config = dict(
    norm_place='pre',
    init_std_qkv=0.0231,
    init_std_up=0.0231,
    train_tokens=372800000,
)
MLP neurons of a small language model. Each row is named by its layer, matrix (up: input weights) and neuron, and shows model dimensions 224-319. Each number is 500 + 25 x the weight over its row's rms, rounded and kept within 0 to 999. Numbers have three digits each.
A block is one neuron, or neurons of one layer that tend to fire together. After each block is what it responds to, as a language model described it from the Wikipedia text at the highest values.

L21.up705:494488511491484487487494464521509474507531471508505505546498554531425522519441477472476456477513494459490528473465505494550526461506458501517533529543497480479522527440486464536582516510516496509518469490522481499518462479491450511472528506507502506484545494483479546545535500485465523522
Description: Article title heading ends. Line break right after a "= Title =" article heading, or the closing = / === of section headings; weaker on mid-word pieces like ov, nar, ab.

L16.up345:480488490494531485533516485488499488486516489524467518511462513520535495486494519469524518552537490500479478469511511498484478567481527538539499481522554501505515472524530491526474461528505489475517496490491539521474477514482497503502534477507519560509493479479536455527496488483500513520
L16.up398:491506503502510514499497496536462506496504507522499502477508534520480486535518531501491484487457513485475490501494489519498473503504483473449504469441545526538538491465534536485503512462520500504501502501539542512509506530515511502506483441480555528497478498443472512519479491522490502499
L16.up432:512480516495434499498492505528508479476506504512494519545518474518439503499474522502477513494517511517513502513481506512493509458491477518467496451507510518472503481508512479516508485472512480514480481541470561474477479485486495476507498434497499564483471490489494498502457507511455517532
L16.up604:471502554461550559529472472511498532524490468507505494488498509475528522514531491499456533497490492501512510503468511495498459480495507509477516501502534520527524480510498523539505497518509518491491478486502486527507483541462486552487461514494517487531487538502468496513510512475544502480
L16.up701:436499463509457483500501499545524486533515459515536555520498527534537509491481507470480503542475482518494484522474480497479469503485498520467486466482514499512499485500538488543559511498465499512514528475483512545515474532494478511501561453515536533528473477488469543531519528464499487521
L16.up762:515459525507499495464507516602482513501489506503515518505446511530499510520495458462502466487517532470484501504483464512464460504462468532517472517497504490467513492480508466485476491501516506488508526484515527477498484504512534547489492475477491490521546482497512514530497523474502449497
L16.up959:537461462498514509498511497532536495487455514471490565542522497514559473522539496520550485511515483461476521537488489531465453484494494461484493510481507514498504490478521495488511501493473500471476518526508480543515523523498486456493528524520496501516471477474478485534483494497498509495
L16.up1260:499542449479496472505523482475488510495446480521497505492547503524547473460497537490450485518494437522443492480464493519507523491488524488477522520503489470508488508524468491503508495477483517493489519512472536530473462526492486518474567487470476488517443509517499559517527484508495506446
Description: Verb slot after subject. The first token after a sentence's subject, usually was or is, or an adverb like also, previously, eventually, in biographical and historical narration.

L21.up667:484508510478510521478506522482518491492485479468493540539477512547451546459509468476510515509506519513447469480502502525500518469488491502527496547473496484446474517473494498504488543529490486495509497464482539494550506497493478521509502486451519508499513530494486497502461526476518475498
Description: Word pieces inside quotes. Mainly short word fragments at or near the start of a quoted word or title (Eagle, looser, K in "Krab"), plus scattered table pipes and line breaks.

L9.up21:546518469457506497486485483469539526541515529542530509518519495478516534529482420473460483523513529487521500513510497486494535536516529482484479539518549462501545498526517514514523542471489492502464494487556518529476496483526509472523483513487505462514458498461467510466452499475502498472
L9.up97:498489513490514491532481467477544518493495517492492541533490501491515527490508497491520473434486501561509535482494516487493562536470510539509516500481501463516506488514506490505506520465472505516482519495579482478507464504534470523492506534509518549512479498501502495533504497590520470490
L9.up338:494486490481518491527483495511508523545490499486509555551497503497483496519451524523507461502521523475506474531467512493503594502502466527523497490493508473507517505479492456522492477476481492484513518461532537493462537518529499570557451473500492490538510522493477492550517509486515489504
L9.up823:480470522512473477503507528511509523522495518488502510538499481525518501518445500530509491501521459563522484507498538514482541446537458512462487487508512474454495483512524493585494480498487538511502493509499497503515459483529503534466500452516494482531515514529474522531510440490480485492
L9.up852:499554528515471483513487524522495527480466512557468489509518496497501501495476461541495492497528465509547494500475508497477495532494464484422474497520520487500506507525532529520480480498440517479466524504516483498475516521506466513550505500478513533515507512482483506481524435524529509542
L9.up853:463500494527495498462513534499505488437506516509511503520505507474507489488500514518468512520455488505500525505518480487506479518490552505493528502504510454508520511534481478496526501477501527523520494513416531522484482500550497501515462502483465513478486473446472493481472539477538487515
L9.up958:536529524503479466506473508468497514504467519525484483485504497480520529475529504478466468485543524511538491506505521495499496514488481494451517493517488522502540484523523495487518496469489526470458482470496477520494503480494491517471497447514455498501463512469497514486474524543512489513
L9.up1125:488483491490477491556479552491499514486491513504523518512507506459489534494531508501509527465530526486510494514465496509475546530468524496493515513521501509521458513460477515527486472496479499576473467488498518497504517504508467508460499518449512489459485517500496498506529499522482474481
Description: Article-opening "is" / "an". The copula "is" after a subject's name and parenthetical in a Wikipedia first sentence, e.g. "(born 1980) is", also "an"/"An" before nouns and table cells.

L9.up406:481481524484472477480483482518523545510498523489483460522446488511481489507455515513525493510514549557500498481478456504494501484498492468430476493498485473501578507540510487493481512494496436510442547523518499526471481526550500541564495518464479502494491507478516477492477494465498510495
L9.up595:499516519472519499515530495498530480492492468533524504487507540515465467490547492465497505531495518558477507510543499512489530474510486516531497530553564513513519488540518525444532455501491513522472506480494503504519490512489529504477468520481504501532514477486485471469506498544474475513
L9.up613:553490507491488533501497494474485492505446532477496541486493543467500501469508532518530495532487468534457468514476508515506496475494506517480496499477515485517478518475490498494501506459523525464526501487488480523506502493517517502470504493530515539504538537513520538491497535491506512487
L9.up819:537500477481487525457454530508522481518460452480487496509471508513455515453471568484533462535527479502493516496537495528492453472500525505475466523486507492506479503458471495512487469549475514516514486521508495476531529533544537480460507511517499517524509479496499531520476526502512473435
L9.up848:524462519520528516513498513470530472520514485456511503475472511529505536524496510506487486517485499489494486510457523485462500520552521458522497492515540491490452463488519501514482506539524481464482486481501467488511511504505545504506488510468500472475468525508493528479501480491517496519
L9.up923:523508503489476524499480514497535480484457448467522511527461553531466526478465567471514474517524449500441506508539527533488448474502538501502484514511515502505513482470484547497541507497459509506527458509539517474507493525553527562492482502483511480494522475509511534505515565479523510430
L9.up1140:521520520497528525477473519499498498471488489493470502489501522526500529481540548494497484489464500519476513499536476499517511478527499498508503497498499442462514497550450440461491509512526549432518476467490486492479503498543535555495491554478489468533512500468528501491460464506462505494
L9.up1217:520492476450519504504481495431534517458508565498479485503474500497521494487509499487484488502485525491536500508518504525491485470507500518482484494491536507501478545512492490486502538492530500503484503512498478499513508481516518568486465501455505535493500504495501529509506527515476489489
Description: Quotation interiors and headings. Fires on tokens inside a double-quoted phrase, often its first piece ("'X'avier's", "it is painful to see how"), and on closing == of wiki section headings (==Demographics==).

L9.up172:520516462511521511532515519513468489539531475494474485498517470505498522467466481493468532476478471476476513507508508471514526504475506530494501493504495529511483503469481492547489462497509514506482493490484500498512515483485479489502500519487520532527485515450498490502519482517543529505
L9.up252:477499525490529505525520449512508477490489551518522537485499527526474511532495502482488478523495496512539477463439549524502525461518502515524464498524543458513479457485542497535502517474510466486549475452497490475521495486538503525464519511514496492500532531505492463491453447489503466530
L9.up698:532499487528462543515474501502510458488476505518476518474533486525509494502492541516464493505460522487498564439519514477496501431468496500492482465493499453519471477506506493523474500511536501471424513507466478472498505506476536500477505512458513492482448494492508457492517513522504499486
L9.up720:503473470491542479476473494520510505463509540518492492471512519524507499498531515532502429500463515535490503473446482524499484495521499489473506503505520459499479517446496508462505533485475495487522508532457475497511510489502514503486559519498472507506469519483524498535501524482516515500
L9.up909:515559453476484534505488518505488477517500507514504470501529533530491527500465446483545517500472498504479526486532471466459530507514534504487501537488507471471522477507549479487498473440451518530478515506495483475548478549465501506444486550507507513537521516490522507509494512528503548462
L9.up1037:492484447504496499509502555502493497529496468520517466519524480497488534477483504536497527496479535460494497487492497478474507486465464495489519501499499485465483469476536516518472493484513527522510525497479469533492506503505555511529499500468491520504508526546493479488493514456505459520
L9.up1098:482479498498456512488444478497551495488474485536506450531534490555533502509447495529486494485508511453492533501441507486485520499513499514523498518483525401462476485511464553512501526483509515481514516497493496491547558510524493516526482528479432554504470494484501477511517489495486474498
L9.up1215:427517470476468512523482503507480512522487491501517465494515500493509488453482522511507499501474527486492491458495480489480507473475526483486502483478518499513504485507525474506479526478475529522502508510473500506538513540497507514465532495468491478527473493480497454452503509530497513494
Description: Paragraph-opening main verbs. The main verb or auxiliary right after the subject that opens a new paragraph or section in Wikipedia articles, such as was, has, is.

L9.up13:522451507490556451504497512446497484470513485519502478489543483459538531455535497481485498494511481492472503501494490511549511518541496492491467490523497502522480556501475478509470517504513525484488459508492526498531471441551487508512500497521472554467492504478471479495493531446525525494
L9.up149:491529511467534511494527504473519483542441502509505514492522523468512471483502526525463508479535503519542483492529485522490478538498478496470435489494460471501499552522486478514512483491525532535489483490510458530533467490487507488498491483469476490495548503480507487494490515473519520448
L9.up326:513499504485520516480502457499521464543509547516512533522478558515526468489509515555523476465506536490476479513491458515513463527538462516504512508464517516472536493479501520513497434544544567491486506522515482484494532464489531509507448475481468527554509452499486494467483496495505467508
L9.up327:513550477526481485476507522480498481513521515506546485488490497491516451517522518485500481504535511501501514533494508501520470505487538493460485492478488540488448531490527528465495547519509511518500500516515506490503489518468498507479513480503473460525476451519533484461532550518471528477
L9.up854:528451478471573548513500510491509532534491501491504489517479516480502532473466517528524488573501501501469456486466524496507551515496523486445479493495501476475463517467496471455514487512517480495500492496505494524491496483481527505538512525516494474465527454492500457514518490502514428499
L9.up974:524475540483486511536504528503501498509519466500503528460529514442507509481532502503498470480499456460480464488535531515493526503543503472537493499523472526518483530497456514476472489502508507507470527511486519528531508525484498497496522462522487570513482518463514573481491472456464482536
L9.up1086:472470529431534497507516497475507474488515485490507518447518534511486456491482536511492464482488453503474482472562495487510467504486496489459497501513506487522538496519515471470558489476467539494492461521513585497570525511517532549493526536474513471489466483467548455503418487497512495525
L9.up1185:506502439483500509531502510484539529475496534493514488506514522466491514489475494501508503555466489454493551486501487507524527495531505500476494510520504504469484544481483542465500519488481512500531494507479521508512517515513583496498525496516471497514488504541473523499477447478477478509
Description: Parenthetical openings. Opening parentheses after a name or phrase, and the first letters inside them, mostly acronyms such as (RIAA), (NBA), (SAIMA), also SMILES brackets.

L9.up159:522519489499471503484490466463491492470485485545542471495436496483518488500489524562530526538489513511505520425521484544510523500510475513505485509527505475515486506515471499486502497475490489464515469530465471525531478473485513532442496494535503478502523481499508511494513494506480484465
L9.up180:481477461519517502479509504495516514464488499509519545476508473521526469515516455491507522471488547488482511463478519480522501496497483518500472479516529529520482512444510506503517496529456500513453485483538515510502471484506536484477512534518476474536508500480475499477504480526524476533
L9.up227:508514511492501503516519496479534511485515552497449490498513526516472533524474511496487509507509459489513506516487526515506534533514512495468512510507484465461482484516496473540507476458508545455496509517497518511502470505498472540474465488509555527503473495529461524537489500467491528478
L9.up400:470546490492488506463523524496495514488496527485528480494521490532513476508516519510516497478510513475519469555506515533482501492484483486455502471489548452490532447520475460506496526474478561494535498489507504484457487480515481505536469507495516437496495518501530493515489482510495503478
L9.up821:513499496501478501557521510507544524467492510521483506521478495510523516467515529478476490523465463487562478535486522525520488477468522536522499521471461513477527525484466501584505512474540521501527504505467509481470472485499483523504478522465511499514494491513538484490542504484450481488
L9.up875:479512516476510488511496519490522463492504509506518481513502500501524518487518487513530503501479483534451463543517483476465502501530452506492468464489494472495462488492552469507492497513511523468536463514522493471534503504498516493491511481507484487477496510494488468512522524529490471518
L9.up1028:550492524464496555504553514530496505486448473509492519510471458517455512523518493497518502525468490458505508503476477499480523463492487484486507537494508505517501505455483467538545527478525516532495478507537497544523470496504467496484476510525483477496519504482496456538506482489505533499
L9.up1191:495538481523496481518478462523519497497507542455526477517503443466520471533522503505506502501504521467522504513512539452544559518498492531449515474509498531447475503502475448478511542515513524461480457491507498544489520466477479513467496452480521493487567491520474496484495495474483450526
Description: Wikipedia structural boundaries. Tokens at structural junctures in Wikipedia text: the "a/an" after "X is" in opening sentences, closing parentheses after dates, and newlines ending table header rows.

L21.up725:507488523537473527495520499430499454513493506524507500475526494490517492524486523479528504557511536456484534494511533489449503517477511524521493516525525503482515515494508502483500504522485476476546509524510498494529479488439476520503536487489506531443482500531511506522514531503458506503
Description: Opening quotes and section breaks. Opening quotation marks that begin a quoted fragment mid-sentence in reviews or descriptions (the port "is..., her "sweet), plus line breaks after ==Career== headings or table rows.

L16.up68:536475509506483485511517488529497490485531530508512466486523469531506464499553464505497510492529498481465461520501472488481467528510527475484503465460523479493508478481490501498537483496462550474505572494533461498511459516482526479493521518448564506442505489499542497486571514497481502494
L16.up311:498533492487474507518497472429494503509494506520511510555473515516458505534462529502470461518486477493497498496482534444477499506468509486497454550506491481524487498505473497515466505484497497489503499510465542486527512508525465498484531508476513512445533519444444468539474515512562513488
L16.up347:452527552496510468496528479466502500436518533483540471532484512458524516496499444515476508502518522496481490533495478504465503541447469514474488528513515498533483491531466485522474465482463542517481564502461527478517459468514504516475508488532507496464469566507515487532493503481526477527
L16.up391:502528509449493451529499493510525484524502471547536554489520526504486509540482472531499481506533484475545507531518476502480526504485514494441527498487517497477466456503421494524528467494512507452495538507524492471520485519492503464470505506454504505463517522522479457489486524485480522518
L16.up442:502512510486491492481511502499494529516551524514489529504525513519538538491497545519470470535522509491477510467498509487528487489494493526535516488481488522460496502510512530485507528490494489493499522500478463479484468542496488468430496511476478495496487473511443480526516531521462543567
L16.up588:501532489491516480514482500508511505520521524533479532532463510493503521516495510517518474462481511538518516537504542478512473469501495527522448491463532502491519466486515490503488506494530511461493446524486487523548500479528494516508501467485540491458512504539485438543549546458514463436
L16.up960:521510496524526494490444473512490468486460523503484487504508527522521511453525480522498470485535506470510491525481508517497514482495494512483508456490488540506481540449489510528497533483516489524530484516491490514582493481475475487516553450501489481505453514531532463493503512494463478523
L16.up1063:517511518458482510535524489492499527537533507506508514484505520503490535520493517480512519477501527525487498463509532532472506495470497518512455475501486500468520497484458518528517487528467541510491496519521525522544489512500505492459478546526498486463514539526488477514507525483462498512
Description: Article "an" token. Mostly the article "an" before a noun (as an influence, met with an accident), also "an"/"An" and other first word pieces like gen, vol.

L16.up18:511479510490486524504461496506499466503496559525510505492524506483493458507509486506439490519502525469490526502501521518500538500471548502509481485488523557458498471490529524541488538547529534492503445469506470442526481485479522475528474492493501470535510489524469540509487501479511501515
L16.up108:537511436478522473517502496505510515478530475483498479525490456493518516521504503497502498506540477535532514484470493487544497476445483504475473540517543502452508500491484471485496481523512488515491514476541499486525558529539515521499529488447475508503494518463500520519497497513511504550
L16.up418:530456495482514509508483424497506498470489510537477538510516467478499478519450570529532491514512503503498521489507513515452547503534487579496444499519468474488481480459498506484476524473525535532479445466577503482509492487449512499462511493492476469505487500475490508512511479509534521517
L16.up489:486531470535512529510466518487553542470515510517447477475470539494511510504491492543511508461502526554491492505508499481482537536524528464512453516484460464473499466496466548515513518470477534465508450429465485491530515524496501474462520496485480502511496526552487509488498505499501484514
L16.up637:520550510481502545547483533558504499490500488494519458478512503487512566524476482484528479461499531479511483492518464479481502504504483525471533499525546532462431472489453479470510514488491501519523502481467523523459509486540448541488510547512481527550474512459469494504485526535512507493
L16.up675:490522511503481516515510439481536505521502520510534495471481504552517484487441501527471516505508519505542528513545519529524514529534494510516489469517554466513505525481461508517422467508503536511480454499472475495452518477493526526425506491499546546524508538525502512493499478466500503434
L16.up792:485511514470538492558546516512494483542523517485514522565481495464512490522483501491462516460488512490479549476512473482493520479471457488517471491468544525518518521464511524522496469476493505490487472489504484471508488516481491544504486511488506538470524494484436531509494475449496507518
L16.up1026:517506501521497509479498439558539498477517491521509440487517470470500519488500516514486457550517495490484537493521499460472492518498497431441502512488509534489493476509510503479488452506479489482503497498487481524512485485506520483477475518477521485505515467542487505532484465494505538488
Description: Section heading closers. Closing equals-sign markers (==, ===, ====) that end Wikipedia section headings like History, Charts, Personal life; occasionally country-name endings.

L9.up347:531559525497466503508494507482471507480472471494471517475469518522520517504483475480502481520494516507477508500504528518504481465495490512505519500473533521474496473485485532487529502444490452468495532471510509533489483527496495478497507499515490535495508506518492505502510499487545460489
L9.up456:528512457479481503513507490486513495536496463512515501521507461518497467517505484496523556453527541447523468509456517565510512505509537509505497541462507497480486499478492494481513506520541533484464486487495497531462493468518522513535516485453470484475507521484506501448492488501510474452
L9.up617:533519483553458533523472499468502460491511486528509478504474496491470464463454467494524505507534524524533472500504473511496529513514519498482502510504471472497518496454514509539495522524480496542493451522480509512479501500495491492468488451476530505471537528524501494520530499558473490496
L9.up762:513527485470458454481460507491482537485501465475531510492489501496484507523493491548547516485492497479506491491475459511476511529504501557518494503475490461482496504509473475456524524471478464526477497482499508496495488494532463504495486536477511506500504453482518518433513505466471475478
L9.up912:571520518509476483513510504521496477481511475494502548468511515517477519494486521514477478510497480506565502541523500501503459490531553485512513534516542529474547533475540482526491475523552512521531478477485536481492462481475493520449483484456529456483503524488495493487497522519490499509
L9.up982:522487478443506552487491503478491506516489493497495488481493492489518497478495477484472479448507504475542524495460468531531486500495478499543452527513492528527498496503502526458489490508530499476489489478541528537482506502507504525536513472491500526485538507518486488489487502538498497468
L9.up1186:513511487533495512495538507471509524513476436508544532529521491453544512531546505499504511523459510498529479500481479474490506495461445505545480512501479488461446454469490518467498490523458504468490526469505468476510454488480471534436521543505525473532500460525545493511494511535538496454
L9.up1244:528495519494441499535487529471510496510547477517504531499467509502522501540479502459557532456482508516517502527459514521505536479524486538477489503480525476502547510461491513465535517501504521565480465492507550537505461461487516544509477464510503490516506486534520492507510489515534492482
Description: Coordinates and "op" fragments. Two groups: digits and slash separators inside geographic coordinate strings (34.0377, ﻿/﻿); and mid-word fragments like op, ep (adopt, Bebop, Sep).

L21.up944:493512506507517493438526535523521460474500446447520512460499478524532496489480504501550466472499478495486527474502492509526504499468519492511502502533528511494520445445509498466475494521490476502495499460496530511487521509466466528491516471558460528538501506512479501530474487497502521508
Description: Opening parenthesis before glosses. Opening brackets or quotes after a complete noun phrase, starting a gloss or detail, as in land trust (e.g., round (second overall), Serie A (LBA); also the space before a date after on.

L9.up333:527494488515515441464459531555501479426503507505529515508506519510522506502507520451467527515490503492519502538527451558503519489519492482515504504501521491477503499494491492470496516497523488496557523471537515485471467449503474551528512495433454513471492493466513500486486509476541511493
L9.up623:506510505529504524514526533486488489501464506484496500534473523531518486543498500484464518499504513522489511477492508494515528516506484492455500497502496529506544475485493490554532485465480513528543498472480522487512503512509538518484458470508496502508447486498544503489493502529514528486
L9.up640:510468489528545451511539480502492470456514566474500494490493479521505514491489513472453523548482525508514469494521490510441491510469471486529476463488546453450516540497479497476510497516520488490518517480506536507493487500502502531517472499491523518506497516498503463534467509520502493477
L9.up671:501510534470471557488510503480542504497481478492461475491464541499542491440483495518477488495512515487501478511498488474487474510508469465504493511500503498497483465477474538498507512489464495514520563468518492438509494518510509499480481488478542501533483483504538515531480513557480516491
L9.up717:540526499443482444480520495496530474508463509493496506530532483462511526503525488485504508493473528501476538504507543543465545512488489510514513490497467500511510485510485496522460505500514489477512492502502521548487507484521499523471526524485499546524482493519478480510542514515515502517
L9.up756:488473489492527517489499489491498521529474541499492530464490505533522483535531517509466515521458532537521503540472515493525507503496483524494510433518491448503502519495463514506530486456485521473498467484512510504527484486529544499505482480530488527519502515478499505481519491495485478492
L9.up1013:461468479470523494484477494500485521482516519505462489503507537515487508479494506477568502512488501456477513478541482502507486470535514481463501488515549464458527530506482489437505484476529532518496492501513524512548515488479437475498441490529487543463488501511479491483484499482495478513
L9.up1127:518539509513523486516482492517557482465456529493514517473461512516511535551485500463488490489472473501486459494455481500520500473486512444479434498497535482495509473537541517518516542515527482511546518486510514466489449513445498518462492552498489508506510487515566507493514511490542455496
Description: Post-heading line break. Line breaks right after wiki section headings such as ==Species==, ==History==, ===Political career===, plus markdown table separator rows after header lines.

L16.up459:504478449469513510513536485494512518546487533525564509500487489524530518436538477553508493503506528491482451483475480489481514485487469498452499531485495483532515481534516479477483497508511582470543506505520500553487512498493498491519489490476511573482496495537502482547515481509467489521
L16.up715:485462539480475455521512494465468512461551492518511532536507485484486489482503523518518473520518492509495451488529539515486534480527462498474475469485507523480469448493494544507443552534511526519470499501500517492484484478504517516504492498485513517458515503493515532517511500515462467457
L16.up898:479498513453523504499497510473485498483496536482489472529501431538500503504532514479484526523509486488439489455517506497536522492493472494435530520521498494479522484499494533536479500490515527530470438487487495478502536494491477483516496501487529464519484527555490472515495519481470509535
L16.up967:510492540492510502526466501506493483535536499500487504488495470471459551505489515502491496482488487474493481456538510501510556514510521547508468569513522512494489522522476521503516515506498475468483481500510524507481510487484472490483520473497468515484488543534494522476514507475506493546
L16.up995:508474479465532544540492515492511471511520517495510549504510479528517555525477471514508497532456483490488515520506470473512484510502491521526490534509500470462531481491488494486491505529503476488466481491540494508493511515487511463510492495465493570524524466528494482522514487505500497517
L16.up1054:497498474468456510519512458507524433537472493488519469518527513490523490472456510505489481483508525494497491466533485474528538512521471532510486525537552497533505534470541513495504533452524509462522509448494545449500467475541519517496503515540481538486520483495510540475486491476489480534
L16.up1065:515477521491493496496502508481527463502508519536488482537488487500484501508496480501544487541503477481454494455509489527477528489480514527483517524486507468530497509503503481559484510484518489492536527495514516530450504501498489503527501446469511504508564523498498477528538504507482471479
L16.up1248:478512468488490466476502489442500501498508531496486534498541494522478524473482509497487510522518545506467482480486477480501480515501542510502476467483510497494565495516418479458487539479519505499497471451496537495519488475488475509495521479510452507533468476499475523494512535480492497484
Description: Post-heading line break. The newline right after a wiki section heading's closing equals signs, such as ==Overview==, == Plot ==, ===Kuwait===, where body text starts.

L21.up653:540502482473519518528507520530468514491488540525504487493487521482494523489496521498529510512548496511467503508534506478468525512475517526483514529517504487521483506448491499524507531499459534482466514527481516520478489496491494517513494507481504514501513518495459480476513507484479525508
Description: Indefinite article "an". The article "an" (sometimes "An") after is/was/as/at or a comma in descriptive Wikipedia prose: "is an endemic", "was an American"; weak scattered word pieces.